Weights of a small GPT-style language model, trained from scratch on English Wikipedia: MLP 448 SwiGLU, normalized queries and keys.
MLP neurons of a small language model. Each row is named by its layer, matrix (gate and up: input weights) and neuron, and shows model dimensions 0-223. Each number is 500 + 25 x the weight over its row's rms, rounded and kept within 0 to 999. Numbers have three digits each. A neuron's up and down rows have the sign that makes its largest values positive.
After each neuron's rows, "fires on" lists the tokens most often at its 100 highest values on Wikipedia text that the model never trained on.

L3.gate431:518477514480474476493501521536468506512479496500504518480546530564498484537507469512465474528510524453553521505454501482563447497467500454534488429497500487514487497460508479515514491496439521485512497513519485495519515466538479498514522473496442527490492510503500507507471531450509521518505452506506525480496532509468476484516471488508481483531479499523490484498475520543536534523507499505505467496507465482530494496559489527511547526489507503490479516539491494509510520516511489492491500455492468491483523472483529514516475527494530491515497460499541478503475518552472503525523511492533507481491532527510485463507469500518497450464513467493456488542524480464530562492493
L3.up431:468485471533513483521558515481497485510466470516537492527515477543491497536518553487483496479472502479457516543482498461463518512479469512468489478545460513514520493508465515506507514474498516484500451526535485463484489493530530521511483505486493516522450526495556492505538538466492466499495485445474504506504509496505465520526493499476473486519446517465501518515492489537537498519518498514511520458495486516499453465535468501499482505503487438535525495483504517525465488463521530497515475524459544498504478511533518459530511575502465519503526519476520485514507515496518516484488516508509473550484497550497489468475502554482498498496451530486514514534489453494520518503530
fires on: "fer", "cer", "por", "l", "tor"

L2.gate313:491512472463488525500489505473521505499494481496494543529485467514488486492479483480464530477458503483474497500482511492516502500489518478469522483504472491501507509502522492512448566523490476495492426479529488475524485473472485535493481506508482493541541490492497493496498512528465472467506500447432506495532497531479500482501516512451454501476493527499555496502485449519548513509493513526509518521455533499508523509497480542500531531491514486478522464474496508542479500538534483530495535483495457521479483508520502543561481447499513462470531490514529498489512453504543483561484442502462485493493448452497495495507529508513533508472491458499528482474533472508509500507501
L2.up313:497477504458527494559540492508537534511496503472524516482474477507517489540520492455480538497478485532554454511499508462510483513509528493455470474498500511501488472515464538468552480502485510549507481544476473483484555502486527474494496545514482475500508528523517520564495473474515497508538542450511523496502441470529506495503518512462535526535496512502497477466531491510493498503510497516501521486542534538523492525477516506467496503476491493462481539480482502471535521480497476516494495507510502507483546517469525518534508533514490496478531477518516491511457419540476515504509493511472498506509520498492493553511472545512496531521468506510547459529517477498467511492519
fires on: "est ", "ain ", "all ", "ge ", "only ", "ant "

L3.gate111:494503527470534519502506523505490448507517487528506452480525563494461512520577530491477492484470497504481442528550520531515488476505516498510472498450541474502504473515547528503467476511475497507542498444471482501505500533485497507466478484515495519488491532495469488460521464513478514518524539511497488489487527524456455488510518483480495485471484465477546487491500491508525552491487502540507513500485496512503459467455479516497514505489465500482514517485502447550491483511478461526510512515530487526509539423485510479522526516489551511527470489471492506514509449494481528514530533491525509512529515484521498491523503500469512513475559538517498477523504512521499459497528
L3.up111:510509474497509536482467498487474532517496493543464512486468533459487523480532520490476496521523471457501515512497472520486493505547462514529538527484494527526512444495555515486532476507520492460516501530481472547514469500495494538523542463521498498483524546496534484479541479528485507516496524505507513483490551517500461488550504520521490487451479449472518493525486480524489515536533477472502520522507471470511493511459503476508503518535492490466514512492473471529525519489502456503513469533477496496529498495466471509501494520515500513484468492504519492549517450488455479533517477526451505581524505521530485492545547485513514500479540518509477454466520467489511500475520
fires on: "at", "le", "u", "od", "e", "ed"

L3.gate387:466541485528489500472489521480487498509521464486553513475527535531470468510440516488468470499471512466535500531497507510524515489501485505478546523527521511529503496496481490508540514505526510480479514545499529529432507519492473489510490497490477490482509497533504492503476545490470507495529470479467485514546468447483468543523511523498501518498504495476493509527481513517504544459523536498520476519503477470533485498458521517526521520540514502505487491505512498469481521514522495495470533440498513554506476549546461501478467489527524474468542499512519499525472485472507502428540462496475492515491463464513517550525468525520497537503494484525461526464488490467493513473535
L3.up387:460518469537535486475496536479496504482500444498522477458520472511466468485460494478531458486493521515511509509467505489511509477489490469539526520502510477469508524487514520539536484510579489494496491525536490485477506484488495549475473517502477481518500516487480506543493547515469529520532463486456505545466509481465481528529523477489549501552497493503495539492522530510511524473535531515501503538499483495500485508470531474498509506545485454541457508497526539439511512522497505452499535427545532534514494526514507493512495480510503480488526466492511468510468534474519499466537456541470490505471465499525500502514492512488494523551480501504473526506499500490504488484493
fires on: "tur", "pos", "su", "ul", "y", "b"

L6.gate406:487471478477457506509497531471510506448500520447506498494466509492507446504524505489472499484491549527493501497500525488528501511532532499469515512489526462529522506511529471504509486512554516499460484511544512485541511485514513463505486523462487507518529489486480453525489496490479513451559488493441538512522477491503525454504485473453470515517532479499504487469499512513484515519476534442494525499481465489527552512509460544502505475508497497470482471521495539533532523532502497505524497508476434506506479491493521474500473508515513443496482488485501515514476529531519481551489413525510486510498485476486472504460502564498505474477487500522481472477462495528500505492537
L6.up406:508517497508487500509500513490463536479485509491500466501478516518543475501487521474450451481513569494489514486494468496514486488505541501509539543467493481491513497504520483512493535518541544460495496503499484511497493481502502515480472505492504469535518483488486518535520532496501524486478488495527487471492504504479527491497466510541476488470517455536451436507481502513472507535493492468484485510479496499487527513541489531463503529533486508452470478573447503499543478543485560532516507475455508505551473528454524559481523471497493467500479477471476522513513493517507492511501446498517478481516486478485490497490532578533500494485491508490488492524473436484480471528484
fires on: "th", "est", "ash", "all", "is", "itch"

L6.gate224:500479487496465489527461522524441484504475459470526505492505501534512469500526470530499494467513519465528461503520488515541493501540527516465485512524514456492497473500515497496464504486527504490486534537483527503555488512466482502485483528513495520484494520531491446489493502491466528500486502503519455477485480482492482510457515510546487482506467500505489477523511469464488530467504491484500510467436508472563518506485490517527503556487478525461526516511465491512467499494495515514478548473476482473502536546490509524449444505498508463521503543480492508498430475467479492526527458472493478470473527510529514487502482533505500465535525486553485548507512508488469449495501
L6.up224:481522502485464501516511502565486543511505519523459482513537496568491498472506460536459541502517502510525484490464493527507508494499463485459482450547512458510484530490503483510506562462548485498506517503485476467493481500467478447488515464477497542521500505510528535476468485512487516530482489497469487517527502507492531510513513525508490511503481512479518531499463496457492526489482563506495491478515513542517507477466499473512531551519484488531510473497465483525447467460505521486456511446522435501538476492489487549494506506506487502511511528499470503519469496537468505513472508532507524535500511506512437496484506453498501462499515478511513497511488476537472501498456
fires on: "x", "al ", "in", "u", "Publ", "p"

L6.gate55:522484491503461505446487578480503487509511511459490514536504510523509495471511493507521514479507469497518498510459505544497468536510501501525522503502495477485515470499498501482529490556498509487472515537459487456482491501539477446492498535499494456518469481502490503482471511481501502469492509479496510486519490520467519494472471520521524474494507501523510532470535490495525489495511505510511486520498474495499532503517478510521543490452529525469493477501530558537526449494507493521475508495529509477538520540494514545503488504523556531480531509497528542476472521498535501460575484516487507542539458495511549525470496552562480461496544541511506513479500552529494512477522
L6.up55:478500482514498478497484509499510488477526529535505527478468420487489496509483528539539509511484476481530504522465460539539497506519496471477490486540507477470479520502535480496470533493459495480499462463483486493492504458518491509514502437523471509527519517454527544494503510483534476513476529501460509520500490465486498475475493515498529514535488522529525497455483494566523500476473484525476527480450498527518516536515482521471545453446532524467493557508505494457487464514515515522534496492514480501487504471508486482509520538461540504503467465487498477480496508521523487491465511526510455561484537486475509522526483493487547502538541482490524501534474506493513513512481
fires on: "pr", "Pr", "Democr", "as "

L2.gate170:452474483454509544527526521481493476474495503499524562494515464546526490470482521496418480450483516527481503496511456477492514517515474515487526502499494501524498526506499513436511525506519496492499468494509516495560475495531501460504526477542491488474476504500536556481506507471482499518533481538454489521463485506553483509502524489486486480489488510472503479480516490474509584557470498520486531532518485481505508475492499480511516531466525486496539486479535504515494490526481514481512469487534471510492511495516541498492528492492485506504481481527517529504502482486520496534464472512529482498535450473504499525497525513577490490449464487531506491483486488516489441493514
L2.up170:489487513525520492499522504488521492471505455485523485451489504498508523490499517503505484485495485498478518501489499497496484465478518494474500476476476469447464463518497518498536550455537520490456490526468489472473510534517423514539495522518503496478471529484530495494488498500499489519526451487441502466515470466480485510494474510526508484489536484534512501493489475478474523458537500528498491466538514561493513474451502489487502434519508474465462522492521460491466508460473503528511482471499470562528539518529471488517511513505441498468496507519502485501495523501503529457490516492553567489495505494480541516530525483537470499534501530461501530485499504485526543507479
fires on: "ally ", "ant ", "est ", "ust ", "ly ", "y "

L6.gate277:531512537497493511506495475468505504499511500518525494489475518513478457528471539525537494476488486540483500484545506491502536518540525485502507485479498544491503482541528521505472511480434511491461483497549517506486513528535484478496494530440463535489491480529512519517497515482497516510525450462503462532483493503507506535472533490485486459507461472549505515504496491497472498484473560495513514494546497536468512517511532498504564506490504526432480488487486460503518516452486506564496511495450566493480538511531543466484510526494496474488532483488533475516477478512469487478542463527456495486537483501506458510498504528535485458516510506521514518500488497492483526501487
L6.up277:534499550477489494461475491501481505462528534494524462465462542500471495517511486517484588465525512487534512492535459521501477519481512490502490482504485447502524471545570517497501492493513481504487512544515500518492516487511456491472494518504540502503483527493469506483522533491515538495516495565495512518481507545544513491490498534465443478515523513502513515548482520500486503496470477552505457514533491463499499483517512506493527505507509498500498529466514447467486534507474485495502458506497497516501516503499532452532512521465503462497493501493447490497522530516500497487469483487502518529494481529523510565475488475509490533485499496522540488531468431513535519536488
fires on: "l", "pres", "on", "ear", "ar"

L3.gate12:483527527534552514481497478485515485495521481518538497499505496471495475518500512525538474478418500487473462539478473517496521477492495522499483519455527493498536489517478515517456500518515503485481483510510478488508472450492545544511486483469514508493501410481469520497500501497502536496482559493443509511485508502522445470502484479512503518503501506550530495461508504539524522530519460507463485514493447491492530463497507525540467537530464505476475521539468504516497516523485523479547475522508505490486493499499487527481459490478455472490508492481519523524519479453437478475481498519503507512519525503522514499529506527451481484493495490494473484517566490534486469520513
L3.up12:535491558531545541518492498502480509527514481492462512515477543493490522466486511498508471484459523495509478500537529497535496489493506547523489496499586520526513508478528500528495490447504547460483534491454511483506468520473503495464480493488503496478486480475482541505519463497462516518516532505497477529459473469514540476469551507489458480465516530494499501509471509505514558484531491489524484511518472476476506456513530476504468487480477471501541515470483498524485498552507507504513472547505470494431492477490528444491512495505485520476444519459529493493522501478487526495461483468501497540482526520510496515477527519454525530489508497508489520503552490489495478511519
fires on: "time", "ight", "th", "ity", "e", "ore"

L2.gate276:476479507504526472497453502485480497498527537468523529478481542504493472502495517468459508487481485497494518485523478502522457452468481545499499461487493501533552517471523519491454487535516511510500524550518477498490476483508488455506478490485505515536504524498513481527504484477517510500558470511501476551495513518482510461510481493487498519508511521495460525540506526534454489480497514531509503517501492581551515493548520529524489497473485501553486539528545514462465530458508481483507506511508514501460490546525458533491495513504505507491503520504517557535500538501502482480525524533494542509479538496502459526542503490496476473533514534509493521525534486472568467485488
L2.up276:513463477497504496492521448507502484541511489496511556489542506484505477477506506513500466518553470444525526509469496488517450495464534494476504501507518501518533510471528454519507461449556498524498518522520487512466493490491525522531517537479530482536543518480487548523527520472517498456528486484476473525517507476511484515483505456474494497558512495499478461515484476509486477486457524488502498481500530501517466470513513536490517504499499504486500498483500542509462525441520503453507532462446471501505465498519506500506502533520497486468532477488504483531415480476518506483472481524507532487509495485510482498522478501466495503532496545514490568455531495497505519472467
fires on: "part ", "y", "ati", "pos", "ack"

L6.gate172:528499488495495492528467489486505492529527490454531543505508532521484521511552450451533507494481510451554505472532476491522498505502488499499521491539516472492546509512523550496522517517524477540475477520494498515470494520493520450557477500455485510475480517515473511495523503524500529518509474519486508532472489519524480476501539473500455475480491467491504497494518505502548546495451533450528532464543505512516520525493463479501474503545547468482503490506480469523439503504502494503522475545501511538450525473545498503484509539551450511464503462504519492518516482506505493505500482470523501501546530465500498531498503482523516500464498500524518489522492507509545535467474
L6.up172:479521465522477505482502489499528496508519494552472492497500466524470501502491529518479424520468498547521519492494471475471529514491524519534498505514480528482490488498504526512459458492504483495544515484505504484500447481521539492534495460471470506547492505500539495549483506508496559450553496488471532542489490537482549479499523518471491510480524484534547455535512502541447468520492484511507510489533491457508474556482512511484491514492520530548514504469542480519456497518534512507491521501483502498523500534499491493525503526512501502491549485537554509546473484502471452435540513493500464509494519518480501514475520506486507492478505481511478488482510520452481504488500
fires on: "man", "ver", "Man", "il"

L2.gate322:488527524496528540520510525535493482506515492488534510523490536507499477503461498472509529473480479504516461506536501560531498536496522495493491538463514526539513485492490444487472520508496458459466509507538509515503499448510515476489511460440493482475524481494496526489484453483505526467483507499490516541493560529486459519497503515501505537498475486476528502516493504479475490529537506533492472556499502457502474558446480490507530495547524505542490548488493562535461545505531516518509472528506510493465454450523512527520531494532493461479493510509534552485497493500497519462519488500497491475516447500495514521507488515498519500489490524529509484520491447470484497489514
L2.up322:480505510476517486552473482525553483506518443483516528504535487533518496552486480468531511506533483531491481493481511560511439492507502510466500559481501527510511527440487483476510514509498468489469471502475475516502546465483517533522510485476506521458506525555513488493467524518474480484462494502478500509467539501485457485533465491493500540504512474481514446522480520512460511463514516522506522528520480499471477556461468459499502504525522526496501498472519525519521483535513489562502483469481505439512489494489525476534518500527493498502501532509507506513475496516506533511548516470525506522504507525506464530507477504484509488515527527578509477493492477472504527470500
fires on: "if", "23 ", "thr", "22 ", "popul", "40 "